MLP neurons of a small language model. Each row is named by its layer, matrix (up: input weights; down: output weights) and neuron, and shows model dimensions 16-143. Each number is 500 + 25 x the weight over its row's rms, rounded and kept within 0 to 999. Numbers have three digits each.
After each neuron's rows, "fires on" lists the tokens most often at its 100 highest values on Wikipedia text that the model never trained on; "fires in" lists the words (lower case) most often at its 100 highest values on Wikipedia text that the model never trained on.

L3.up42:490514520521557493452490485499495529516549439478532503530494507523504520499481495518538522474486503526501532476443473519537522491485501487509506509457466461502457508502504525448467486507497481514454504446468523540538558468490478518477527512503492501500454533501451533486419501534463521524520476525490478550532497504498524500523484496512481507495480498501485479517472507486531495494545
L3.down42:492435502476496539510480508498496496482505534465484501457472484479472481512489494474471459537488500486533451518503542475519505473564504483477472453517580538496528490482487514546539527436502539497514483494485502462496498513525495479516482514493515517515516495493514449497497452503503487500510480465516540465482499498501462476485521517458495494478511504519528458468514458511482484484497
fires on: " other", " good", "rote", " difficult"
fires in: "other", "good", "difficult"

L7.up143:546508459466497540505503499524543502550447486478468499483486504536522518498468471503538491498513498488513493457516472482549527479504505494484485502484528548457549546517494480474447510468470509496497529516480499495520500500505483501525535521512525463535509525502573529537516519480476483474448496474406520468534483470503485455478492513504499515475527459493497452508499498501495473486491
L7.down143:470479509520510424484522488464425506492483493525522506521473490499522505487482542526496527473519515511534532478507506500526475483494524519561512506473461517501457492532483527524561485518505486487489475502530481481477484467514493485489475500499505482510514498466456501514496497476524498500497527504533443504548499522485486488483532502526542458495496484490510554507506512523500522495497
fires on: " however", " However", " older", " based", " Country", "rapped"
fires in: "however", "older", "based", "country", "scrapped"

L7.up609:507474539482465493479495511539503507537520493534506515477466519503526497524474508482501485498525521471540473510496537478470499525482473474476479506486500561488558468488498464531516507495470514525498548512469511492464498487528503500499542497518480442501498549504492503516534498477521529542445500506531517483533487469506488472505538470489496479496534497509486490510491490538504500496479
L7.down609:484506471526526484468503523521482530487491484484485512529481534493503466490486542508485534472532449533534492475526536502517487498522539547527524483505463483504476530534481529530554470515515471477436520500535473485468492508476494484484507471477502493497510473514498519500480492514498478487529503509537503506515535517472536512475461500520500469544513488471525510534478464522510526511511
fires on: " but", "P", " though", " Although", " although", " football"
fires in: "but", "although", "though", "football", "however"

L7.up796:483452423508548522514513459498520500486507486510504499522528461537492469500482491548514513517492494470476470536450501473489530488511508494532523484498502482527472467503465410546467475566500513530515527516506516515431554532507486499493504512509546502481497532460494473483547500490477519532452449483491501517480457514482504493528504482510492476523532479526543461522521498542500523486522
L7.down796:498558502532411473487453500528483497511525497482518496522494495524548530490486482521496512474477517516511554470496525484534517540521520496495491510553519479436528509503509535513561510477492459484508476502513505468483511488509461488471474470458492467508492484513472493492524565494496464497542531520534537449509524428455479472521516483470522495539513506467485528505492524540503456512464
fires on: " be", " football"
fires in: "be", "football"

L4.up242:505518479485501471496547497512501500483489489461522487478484473473518542500514504508484535518497469521474497519478510527529537477458504467497508580495530451468483494501496482503523515532500511463464516476502456508506487509487507510527508496514505494497483538457542487483484483517510472472517529524488508539500510510495449493541485481491496520478475491468481490565482461464518517497474
L4.down242:503419499513513493500470495524508474457456506544507481496514539533529502492542516485487538483507483496513479455492481500529513456528494502502484485555504521502475513518531480527490507524485482517528467457516484515496488521525508464527513527514520514521487490514491504521494493517482508456525521514508497452471492535513501499513482442506513502505455521528488531455479493501526528522503
fires on: " been", " used", "ots", " El", "fer", " Mel"
fires in: "been", "used", "fraunhofer", "bots", "noted"

L3.up1388:509492504470543524512503487477535524497545452487481528524489529516471495497461434531518515492507489528494469466483489506499471521535507517488522460455491471493495499472467538453480519521494513511486511520495523496495518520492479520476523531501487527503532561506440536517496503470473491530450522540515530499489555492472518501481520509526443508500550535497557419478498532479497474515558
L3.down1388:524498524487464526505475525523478437498495505521507506464482491504543498502464519464456498516511505471522498509489533483517495485555486447518458482531506554468500508487496445499520490477503547482484485517509484464480505523524515467491497547498551433520471459483482445455507522531482474511481477509491474524528491486483468483492505506459521511538500476509476494503499501535486520485516
fires on: " be", " place", " rank"
fires in: "be", "place", "rank"

L4.up356:503473514461520489505512497522521499464497468468481505519487519529515506498527464531502487480502528488465490479476490526526482480480509479500505499476458526442483510482502563498556530517507514451474521510502484469527483513508514481476599481498471482508548429511475517453499483525472510473485484500512535482521521524517543502483511526450475438488509479531489497533501535520472513505510
L4.down356:490557496518452506468512520488490500523506518538498534509493461465519570521474540462503524523498505534510528475509491485548456503504490511486489455495489465471454512471524494473492527532502524501511430505511548493497483483528471490527473438472511483542486508471495470466540500474499501512526489482455479476517508538503483463519524467534467520523472522494538476498488505498492484480508
fires on: " card", " All", "imar", " con", " married", " all"
fires in: "all", "card", "weimar", "married", "table", "personal"

L3.up926:512476536492445455495505478457483542485508506528493535504525505495479488508499491478510515458491478491496479481486500499508522516470491509513504501505459505438515463512483502501460490458465512476510487533523492517471530534501483489496532478481513473481518512528500448489517500484460490535513558530527498476524482481501489473494491460485496496541494497520477511484507529508499508524489
L3.down926:502474497509527539511470524530480468522525550454496500512472502527512511516523497493506480570515486483502492496504498501505484488524471466472475465491527475549537499516517531487515530521515509512477505510503510491507435457510495529458481488467505494517513504470502523513469494501536517524497436472475485533487519485528510528517468555495503466464512505495546492484525482529473524455503
fires on: " life", " appointed", " work", "unner", " Oblast", " Limited"
fires in: "life", "appointed", "work", "speedrunner", "oblast", "limited"

L3.up660:526490470534486550522464502503498504492439519486505524511497511509535508489515513558487479489498480511502539470545531481499519442470502563485516493529516458460486485517473495475507544549519542535412497485529462511534503489500472501534510518507502516506504468507498484472505545510485503524530538537484493489534497460516504503512518490489485533502508549532511521504515487520493496482487
L3.down660:516479527463511472504539518498454480523466469539489469500522491481476463517528509505535529513503525505514481486480494519528468527499499459485524487506489537497534492486507495528498480492488474497520507524487455452461464501487502477564499502514490512503476509495488505505493513490477528463548472457524480475525482486510490518444457494494499571484488532587474466511504544513501493503518
fires on: " also", " per", " Red", " Is", "zy", " Stock"
fires in: "also", "per", "red", "stock"

L4.up354:501456517485487508472523492451493513511466493506504475476483455475485502497489504486524475457499497530534486517508493505484510544585490527476530490492516455571496495475515506464538544527468475458492508458546465503494466561509497466493500515507500470496504505482474518517510522486504537507524507505480509475507509480471461476554496523498529466508537503496448535475515462489502483504507
L4.down354:508521481474509514464486525503536466500521436423500489471495494483519490509470463458529481529505528476524515461527481520500515490501479485461489462478552506521526535491493515498470455477491477486469492517465541488471498515525494504518517536528558531511498507517518499525489515529487502518515489474500489531531487461525514482496471522548511489511499466495520463529489470446505513499438
fires on: " Party", " He", "ö", " Ven", " him"
fires in: "party", "he", "there", "vengeance", "him"

L10.up1531:502503448466495553497471514523529503435486516511513505454485545506478493497467492487467499506542478510546458480484524471447464515492511512551481513508475492465518515480517476472554456479523510477493499478531519530495495524526492449537487468483537560483477478502497483470487485501501507523501544522520520445494496494504452522521528459499515500515477483484462531489537491472517487523500
L10.down1531:465475527528487503485520488489530511548520477530513469504473467516496508554534513501493503505471509545511520544522489489513513506524468503492527512500467483439478549502484515538476509545469496495509546551475509514486458481495491501488519474498437484502460527467499549509478506485472493523449502479494525515467467501499505553505528494471469504532484472553510479526506514521507518512494
fires on: " of", " and"
fires in: "of", "and"

L3.up206:499534496532476540515517483470489525498494504463488456522490460540488501500505475533521446506508523532521460541507493450514526522536494525456518477470505469469486500526453538522512525510476494501466522479486475511474506460489489505507494528451505528507483489484504534488511511468514541534522512523462537515520558500521504480457466489452500457518507493505497508516490500525498508506516
L3.down206:529487473491534491488517542493487452478470462528520524470467490481490482494506532475505551491494465473539484450506522535469531511485520468492488459530507495494532523484533498480532465482507508551496478522529498490525492508516506509525512541518524486522486483496467443475502536532494496463460475473512488500496503503502481427550477482497476491522479526513481485456495485518461519501468
fires on: " have", " went", "ene", " his", "ificate", "oll"
fires in: "have", "went", "his", "certificate"

L4.up576:491478461500452534525499504468518493528457475478498494500509477508530542499524517522435448468503526487489503487477518482485485506495508484523510534493533498496536420487544456458474474497518542531472543477476517505479509504493510476498460486527485522507427476532537494509452497539504492468498510491495439503513490475541483493517470472503533541536536505490499489517519478509533486494477
L4.down576:491445511496505494477472518516494531510520501538483500494531515477508482503531513491549538485484539543451486501470496500493498520525508522506506517492477487468492503534508488519483462519500473474502485483511492490502484521531488496513531478514491517485483470499477503463517487499520516497460489562475500419521502549501476493505478461498489489458492507508523448530498530526477527503541
fires on: " out", " almost", " half", " college"
fires in: "out", "almost", "half", "college"

L3.up1170:551538519517557462465537513513485490500520512499488471509520503498491514509512437429477489479508526486476497486472514494472518490544493500496490547488515491528471479518505472446522518494491451477492501493481486504497481507507484499576490534456489497514519499509549512481497509499518484463497514549512500495485488470482497492519510504505475469480504460549529495514524539505452499476492
L3.down1170:460492497466470556472528480491506514473470503523482532493493473461487500472514446498475516531508518490491512487473470477527503524461527531517524472475495485483522524514462512519532512522506499497478529494448509500516505492508471521478524492522504506470501502500487524484486456463484466502524512479513471479509534508492523516442498454530526476527496432460482509471509456498513512521483
fires on: " town", " out", "mathbf", "graph", "part", " term"
fires in: "town", "mathbf", "out", "term", "arbeiderpartiet"

L3.up326:505463446528550532490507492516453500487435470434541492448512515514502504500480416529518536505504505466511568503496462496547502497545499504512518469518509531488488507478506528518469525522512526537542506445492522535493514517501503513522535487494487485519522513509505501513423498472477531518529490464510512488484519475504524500477501466501523449484501526525513467497485529488466504484468
L3.down326:479519504495492455493524509519540490515527508535491484529499503510474523487521562497512475506508503503481481545529540508449490509486528522490504450518485480449509502519529488486477483447506490495490515531484490487477483501495482551476454499507511485473510502488483502500526502541503507513510518501478507481519491551500487540492541497516453523480447521514510494490496490501518520511510
fires on: " that", " far"
fires in: "that", "far"

L3.up736:540554471430522532477513488493477508521458510472522493490497503489527519501462494513478490498499458521519500510501486510518492504547482551511499527518500509519517509496518512550501499480491507484486491471497513479545528474501481503540527569526511472513522524484460528540532508512442479468506486478508526479460528453470499496493471481495515439509510507522505484478516536505499480493541
L3.down736:484491479517508493473488503537494461475530471523536474513462505518512461512504529525508502501510544515503467544497527498512517497457527468504531455502486515457529511480454549496491472484495518498495549517473494509520515464482548512496443511469455475481509524519460485502468526501505492545490522484496522516537486498489517507486525521498468491472440524510491506517510488504511535493474
fires on: " Don", " help", " each", "-g", " Distinguished", " Par"
fires in: "help", "donovan", "each", "don", "distinguished"

L3.up1050:499468477464520511473480497501501505527518488504517480504507542520498501498428485493502527501492517478506520538505466560489492596497496506486489443503485475538567520492526462475497484556472505519473495500528524501478541503487465512501501509468542483491493549532464500513482511470481493503480517466536496506513463520502481498492511466481424542500531507488478478515489477553505534509510
L3.down1050:558552512491495510498482492535511494459539480481468521495489471469457509532507484495480482529501495521461511468487508480548543457514508473508523459473515507468492471530485542488521537514485544520477543511476462486524492503527480499464505472476470479524468479495483476444518546544543486497516474566522503482508533424489502511527484526425518465499465529519555469505482499474520475505497
fires on: " two", "unt", " both", "and", " running"
fires in: "two", "both", "bunt", "buntzen", "running"

L4.up731:452510493552487456513551500528520500504528478534498517516539499487497496498504496451505533519511489500456553515484538505471482521523500518488508457483459527481510472460503492541490517513498483478524499475536476501481496463482520521508544522512493535500522476499505514485490481496484482491488495497533477438502492517508525509516481482484500512485491525520468514478513473518496510503443
L4.down731:525493513492531520501479498507491474463468533451468460484501472458503534497486498503527479471524519510449490483497476501507497478508499491535537515498532521516546556504502490521510463477524546509477454533457469485502490533543527526502496475494484485503522512512489447501515526508502495485495450498508485496511494518529508461519535581499506494523493514512487516527550514496490470485512
fires on: " family", "16", " party", "imar", " county", " footballer"
fires in: "family", "16", "party", "weimar", "county", "footballer"

L7.up966:518489478492516497440485530501514478507496455468488540505532518534435481519455555507498508515517523451501500518513509482447504523515519541555492490501473519508454505493525483462494533519489514469526499519510486494509514505510552489495524497503519544552476477504487513503537471521454532536501464499513504459493469483547511503492523525511489478560473474453524472488525536490469542485514
L7.down966:489510468487474452523507492476459517515506468478470484535446441535553529432539536510529527466507434480501506497444554473513480451519537509472483533502537490520529480542465535503516533461472512499509520500470510468505515489509487509511445516486484501458503501502486498490510488507478470473509559508475454548512480506495474456521550507481529479503519537531496535497496480488516479536477
fires on: " of", "0", " used", " known"
fires in: "of", "0", "used", "known"

L3.up18:464499536484547520469531500480474508502524492501515483495533462563534498509461525496478485476487522482482516467516520498487518536462512585533502537468510497486511478475496538520464503514476514451516510474473458528495479543494549514539516489491479463502483494504507511533547523483459510533489455501517475507527487554536518511517483535528503522512516475523512501525529468483540511483515
L3.down18:506522520491515494481525501497468472505479516520497473488495502431502513481495506467463456519523497538535467526461518487519491494530473483480517436522463537505473524493483460508509512476490540515450489522491518454540505496513473519470488495552491504498518491499499464473509436511494515494480498489496529491480539498498458454472563464479507519477462522523486477495503539481471521506508
fires on: " other", " good", " Big", " latter", " coming"
fires in: "other", "good", "latter", "big", "coming", "left"

L3.up1335:535481503448528465497455501530477502491484451504481492508506518497479497496479489515512533504513503491496505517448483531490498511506506509489510532485497515537565525484496528491505462526491490491493504517460527442509523520503504507531506488517499496500529522519493522521507493428492527442507495449529522471505542480500499491483483501513485539514499504497450484491504492473482477489495
L3.down1335:434510499509454528512456503482525496533479517469469469501519525526511529511488462507512474511457499520570513490501515492498476455493483587503467496518533505507499503495509484485448527508531473493517466509479524520477483476545504505489504553474556478519488480435495464476525509502484481541478474505475462499470451503506527492533521502504535488457543473444483498498529482505521494524495
fires on: " been", " point", " involved", "gg"
fires in: "been", "point", "involved", "fully", "either"

L7.up1083:503511465525471574467508477509491508514534512489510481511483526510511517520525506514518489483473506520467513463508496508538528514513517510477518523500512457517507523494523564447533476528558492504510498488501516510551513492502518489489463514471485515491471511505490507485495472517481538459496487462469498517527484476590518467472490458496518568499477473490477478510546498526491468504513
L7.down1083:522476505502529445543508493524505452503520512516523530483514523488467483509466479473471502523467472479532421512521510506475525492473481485492508542544502474498483458523459489494503499458449553505508455530493499482455526523519506505518522471480515515490524533501527493484494461514505498517516490505499498539506498495494491458530532507510453484511513510585502513467500439486535487518503
fires on: " received", " March", " directed", " day", " search", " performed"
fires in: "received", "march", "directed", "day", "searching", "performed"

L4.up304:472534485500428507472449493484500493514521544468514508543467512460501521500470533491520498482500537492500548489492509495478509486522503455534474534471505505506514505539538484494489508483483501533520490516537496485476476460498489493447499508511482498502514523492534506511461485497504533467467479512476530424503498491499506495518517503520520501482570545513543485498462485509476531501471
L4.down304:536429468460566458531522507529491496521482492517479490479507483540538510480504453487508501496516516502493486500463491499526536558491465506467527508501538516504498502488522469529464495497532483502510521484515498484466480484460551502504455512466530500550520454501539475514480514461497478491537493499509450479507504508459450491480530516484519513502478466504509553533493481511506500485534
fires on: " he", " th", " Mich", "oz"
fires in: "he"

L4.up1196:495469514503420540468503507555484487476503531508515552489555472493510476499519526443506476491508511476530490489495509519536455556474506512520505511501494490497532494484490488497489542489501495490498489511524470466503525466490494512473501465545505517498532513544467478513477488497480506529551486480475513488515522475534484468477465487495507505510513433503492461521528459508505480500493
L4.down1196:466508485494477464470470485498513570537492547517515489495507489513539493483550552514481513457525480537523517482476531527482465511472476497512516510492504510510559513514515508520505445533480487489496507515528504487468503491504508502488452453494466504511503464505473493496476441497491518485491480507510443506451504478520497443488499508500569521484528475522489469508496546505493489479526
fires on: " player", " family", "oy", " footballer", " medium", "nt"
fires in: "player", "family", "footballer", "voyagers", "medium"

L4.up1422:481502476476533477476517494477556514524537518472512509508522473501470513498515495547510501489498511491500512475526489508539483525511498512489526518506507516555459558491458498501555489558449503519501499487486510502507470460497506524534521545521508491495473535516514527493524498507538523471503479516500520508536493457506508503497489523542511487522507517464524507486485532515453503510538
L4.down1422:508477485497492540474530532484520452487437500502447492475499501497504523516465466491508468494488522492550474478531541484499539461486479491458451470500526509483488517497506498494473520457455484494505467466490512531454522520502466457538497554523543502547522505501509522524468488507507501500458521496482509479487474474494472497498519498515465496477525475496550470501542477477508490493480
fires on: " He", " Ven", "aly"
fires in: "he", "vengeance"

L4.up905:473521514530488507539489499500502510504493429525477541496517489559522469494562493546475495476516531504481489501482504514458497500516498473565467493515484538506511475501543508482453523487490504513513517462506511472495517509503472505443507507526466507508502483470498534484506516496496511515512453513487473502512523474544522522476493461497546488512502533499488532444538510506533532508469
L4.down905:471482506500470572469533536484488509534474466468487461482468495474521494519498503529554481486510493500493464500489512503509522518547525530503510493485506486504476516488509484458518507510508506447457474515537483486524505500499506521550506482515494519500459466527466475460550489507554556559493479482490476507526498515510484463473515499464475484471516492480494452537492463478512492478513
fires on: " then", " party", " chain", " group", " family", " gang"
fires in: "then", "party", "chain", "group", "family", "gang"

L3.up1355:501604476499498526514489491460490509490486497479534488503475485493512499493490533504500478487503500477524503497507511497475541497511501508511502505500514503499558489501489518501504526484499461482521499453489468467542517476510505497508513475503470470499500471498505508512507499467459545589534539511511463525490491494470501508519515534503540510501516506517490507441520540508468515513449
L3.down1355:522480504470509485457496505531544466474490540495470475491506494448508496489489512496531511505513505532426490498453486482539451538500492474523484472488456524493502513493484468516519485506493556498476494510532503491509477485520505543519507519528492505532507469464489476533496528517481469460500484458449530498487454468504485483468502568490483507494515490511518523522494483518456505495509
fires on: " such", " known", " serving", " court", " titled"
fires in: "such", "known", "serving", "titled", "court"

L3.up1365:511511494508482474486559492478534501480529494512496496505538556513531475489488546530526461471512514464504454509496500501503511495503500512475522487522459463532542552447498519480530501477499523478493521502527467505468493474505470503536533496481506479496521544497477491501540524480460539500545473445512513465506505501540482461432523456509456480527480490510541438531510462486502493512521
L3.down1365:519489503497500515512495530504475490522485485498520501516495514517530538517545516515482511547496467509504520446467469488507534490455493487522512517509579492499475472544518488453495531526494509526549511479478465504513448462510497505473464493500494479528486469474480501520489513530497475459448491471489463532491488496510532486532505514493549503484540503502496547511512532506471496467479
fires on: " have", " research", "nt", " moved", " married"
fires in: "have", "research", "moved", "married"

L10.up507:548546492492459497509479526488500472490461455514518497490462511512488470464484540514492445458457487502538492493536490500460494489456537453509497520480517496489492497504511520479518488516516501482511522497481534493494488498488489463483537477510505525516470516518515557498498512509440496524509489465535524511454483504518505512493485559497512484501498523520465526499529518538528484535481
L10.down507:456512483441473506480511513456509532483496520520485480517487493504485543505478505493562525480425486525569500538501541499518493524490520518526539500499517481521479493522537489541504502481514448492475490515515479513533474497482490501470493436501460522519508465509516470502478518489538520529493490455546498518520487487479474578473547497498502471487507465525497508508484488518470482514511
fires on: " of"
fires in: "of"

L4.up1101:470502551513549461480523500510486500516514477464491488526536498502494495498478512493503493478503512508505487467498467512510513503485498450490476504484505506513529483511541567522475472517540523492507507506459514502535486499498477526519489469481506505499492472511532523548480483534473517450491446518474500521479537513498505480526469469491474471489466500507525422483506559547484472502574
L4.down1101:473481489461475524477497505537466475509528533501529513495487498463504528510477534469477473539484547519483532539492446509475456502510495542487466500531475470508481535478520457492516470525530496514493413494500529510543502496557494476514474494518518478529523546485489487483522477488501521504492495466491515478500481516534523473510534526543471499477502469509526479562488502533503509501537
fires on: " him", "y", "gy", " Birth"
fires in: "him", "birth"

L3.up1114:528460489478541493453519494526504496517539505469498499489496496527484511513484440508524497506499493541488459508490525481476473508539490484498498515490524463517440489529511537480447519536491440493536522480484479495511480519494511507490491501495482489523470497499493498548504522500518484445465513539517534471537543480539500490505499518531459464498462471489504466511489493445499512469531
L3.down1114:488535506483486480529474518506506488456471456510513521505496507449497477474484529455455484510504494497473496516483490533539498502469523510507538471509454525416506538480454487499508492482505524518489474511482501524527569506500506502521540469539503519466502511478483488500493492512492500525538515498523504522486514516482470488496516479503512503509507519479469510457503458488521508535472
fires on: " same", " every", " mother", " next", " only"
fires in: "same", "every", "mother", "next", "only", "old"

L4.up119:531485450462523514471494496501468507508513484492501520496522490519513468498482540517492470503496493512502515497553494487497502458512502438449505523511467545475547447484471547499512516485538508514481495447498494516454491510489476486512467485486494455497511546445494499500435496513550466479488517501493495506518472531480514486601468493510506514485466497487511517561475520543499504504466
L4.down119:494507474483514476508545485515500453490470492488499505522453481490487541547444467479485499452479478484514494473454476487503505507518448493494552479539515521531428526472499475516446539521501498487482485498492517504452502535513512490505512500521512487564513478493473463478515512521471511513487489515473543538506501465492487512504543547506509493511461486501480486507508496521522516494514
fires on: " him", " never", " died", " my", " himself", " journey"
fires in: "him", "never", "died", "himself", "any", "journey"

L3.up498:508453502487498482485485490465489492509543516464475491515487484516494508505484560566499532504499562481493521511512495456482499524516497540511503494453530488552480475510491451526528491535531542544441529511508503543488474471482471502483490488484548509492498529528492519520470500498527549495477498523529516478509543503462503509480514537439532495474526494520496473504453468551486488497487
L3.down498:506506500510480494480491512508521501501469477531524490466495527499476475507505506463498505494494464515550504490540499541509553445506470494463509444516464509487522502511508543533457500550472493528504517493530492524491487531512512496455487514543485474515444480454477494461487499509496445506481500498499479482507499474507508533507468496489469494504470483477486514520450486491545485525496
fires on: " between", " both", "cle", " board"
fires in: "between", "both"

L4.up139:537463505484540533484468502500515500555516502505478507519497484545492512502525532493456525533497556504512477484470474464494462516524500486498483506510516515524495505552472484498513521466521505462494496505517525444459483564489486513548510483468517544504479448511493519502510502463506491498546465470493474560492513506465521458456467496485539477469501503495486475496472499506528464493472
L4.down139:501520449513491463473504525491476506507509490563506500500512525539498501524516498497546482491503503494561500492506518529448489512488532493485500456512481471456485474531533511469531473478509521476469495482489505480507485501497486484509507538495516485464489520514457518451538497527506486562477510539472519481550509544455483440498473463507531479459453477478517510526466508499504557519488
fires on: " same", " well", " re", " Grand", " first"
fires in: "same", "well", "grand", "first", "innovation"

L3.up967:483466461490497510501474502510462506490518519475497547482494463480505504493482485496482461496497515447486509518527531499457476502476503541498497499508533496469537508511442467454529501478478515507484492512524502523503504468502508494546512505496534509497491514523543493492570517543501518521549489514480506495516471508488486479504528518442453518517527472500492504511521483526516502499501
L3.down967:486486501497519480491514517519471503545454463541495468522524537502477480505550469516515529485499497559545458510510483484527546496524519510525489467513487513500476511504510518507497506552535477487477483492512534481469483539547502505466484500496489446545542461481521513490478452459458487427450469505535452449497501488470524483510477480494523486478469485538481510509528529515476505491507
fires on: " both", "ovan", " such", " Both", " like", " tour"
fires in: "both", "donovan", "such", "like", "tour"

L3.up832:511541506513479531467553493508528508488519496440519493520490525523480501496446472476532472472515505500547515465534446518485483538550501479512497504485486474504482496464525542514496533496477516469466512527473520481515532428484482515499518486499508508489533514512463515459516537497566527479505495489494500487494500488493495488510467449530470519483541525522485435515479470520501470502486
L3.down832:511470462483467515486519498485508501532490508511496494473489466462498504510493510542459494545531481512567488501496514504504485515467492477481516501489529503483529451458528493464527510502518521500495504499494536517536475532542482470512464521502502498547527439465497497473495482515480500529491490474510501487511543492501546449455487533506505509498476479481496539476501491537488486487490
fires on: " have", " very", " politician"
fires in: "have", "very", "politician"

L4.up1104:491440515492453531477466488492524511523495513482490480506471531464460535499495492468522525512508529523478495490465479505471509480452494516489506494547501517501514476489476470476454531479499487483486513499448501534488502452491486513510514517525471484502502523488554498465510519519534541506486504552501502504466519485465468474499489508449510467532507471510509485492497527479531530500544
L4.down1104:490428498473535501517522489495475457506500435511493503508496463559551507507450510505512513499498509481523533486495485512533519547487486465529482482504526525500526528486513500506471512541506503492461476501488483454484488512524549482497455508481502516542503472501456474542515508472464510476494508470533462498501518518522507484549530513496553456490499479503491505518521450476500516522463
fires on: " he", " process", "ten"
fires in: "he", "process"

L7.up709:478521448510514528447497504597474508554504470451499486487473495486484524525491566511473479480461506525521497467532505504465436462406506485492484515470515465473495522491451530481510491560512488497518509526485516497555519471495501499504520512489544547486508541512489523486493518521502517519470510516511524511456477479512506505506526484502501550555512512464481513520509524499513504525525
L7.down709:498481503524529464526470468498468467483483498515517543477526488549508483471508481498498515539494502488549445507511494498523561509511470551487538512539460485528489495540465482503469506482485519490508469508522515471467489565539479505502490489500494461496530494521520518524523504494514479486488527499506466496539478452489461455524520518484491468505509493537476475496520437528466499511501
fires on: " War", " mother", " bus", " marriage", " sw", " war"
fires in: "war", "mother", "marriage", "warid", "warped"

L4.up732:497536529477521506552485497495441499512489530477498457543498469502497540504490517506495543493489502513513529496521460489469531522493506510493506507521510465429497513511478503512510488553496501523510507504497529483528508514483484527525506486463486511501477490504529495450522493433523507489515501512568500500499512540502527490477482479522475480494489454508452524509509498524499498500534
L4.down732:493538523502480493516503490475471474500508455506502533481488552519488483484487483493478485503497490461459484532529516558455510489484474490451516484552487487511490458491470498503523527485533540504482491517515513481515501500483482468520507509489502536478462496526522520412504508502533513524482485491537491526520536518488466472458514519512452522505505501489505491516501506467489542506483
fires on: " Grand", " left", " Prime", " re", " appointed"
fires in: "grand", "left", "prime", "appointed"

L3.up1027:501451531478491488518505503433491502485540488455560453479517506539522504498484547510554496498501498523462476516529469513539505546520500525487524510495497510499506499484494511486480486508507510486507520492446464540522494486480493506491509483484467454500514497498518498519597500525452501522528545471508547486513531517495494501495480494476485558496497491503461460477491507508516497523528
L3.down1027:510533498492516482470491519509479474466451519505489504474472480485490512495509495473441488537514483521510576477448525506445484473471480472486490429536485524518523499518468493488498444543508511503513494510521508477545516497530500548487515486527496462509519507479486473493494529505527487502515468492497468492500511532493500498519522541499493518544511494505506546479515529508522539503492
fires on: " work", " end", " Ministry", " following", " arm"
fires in: "work", "end", "ministry", "following"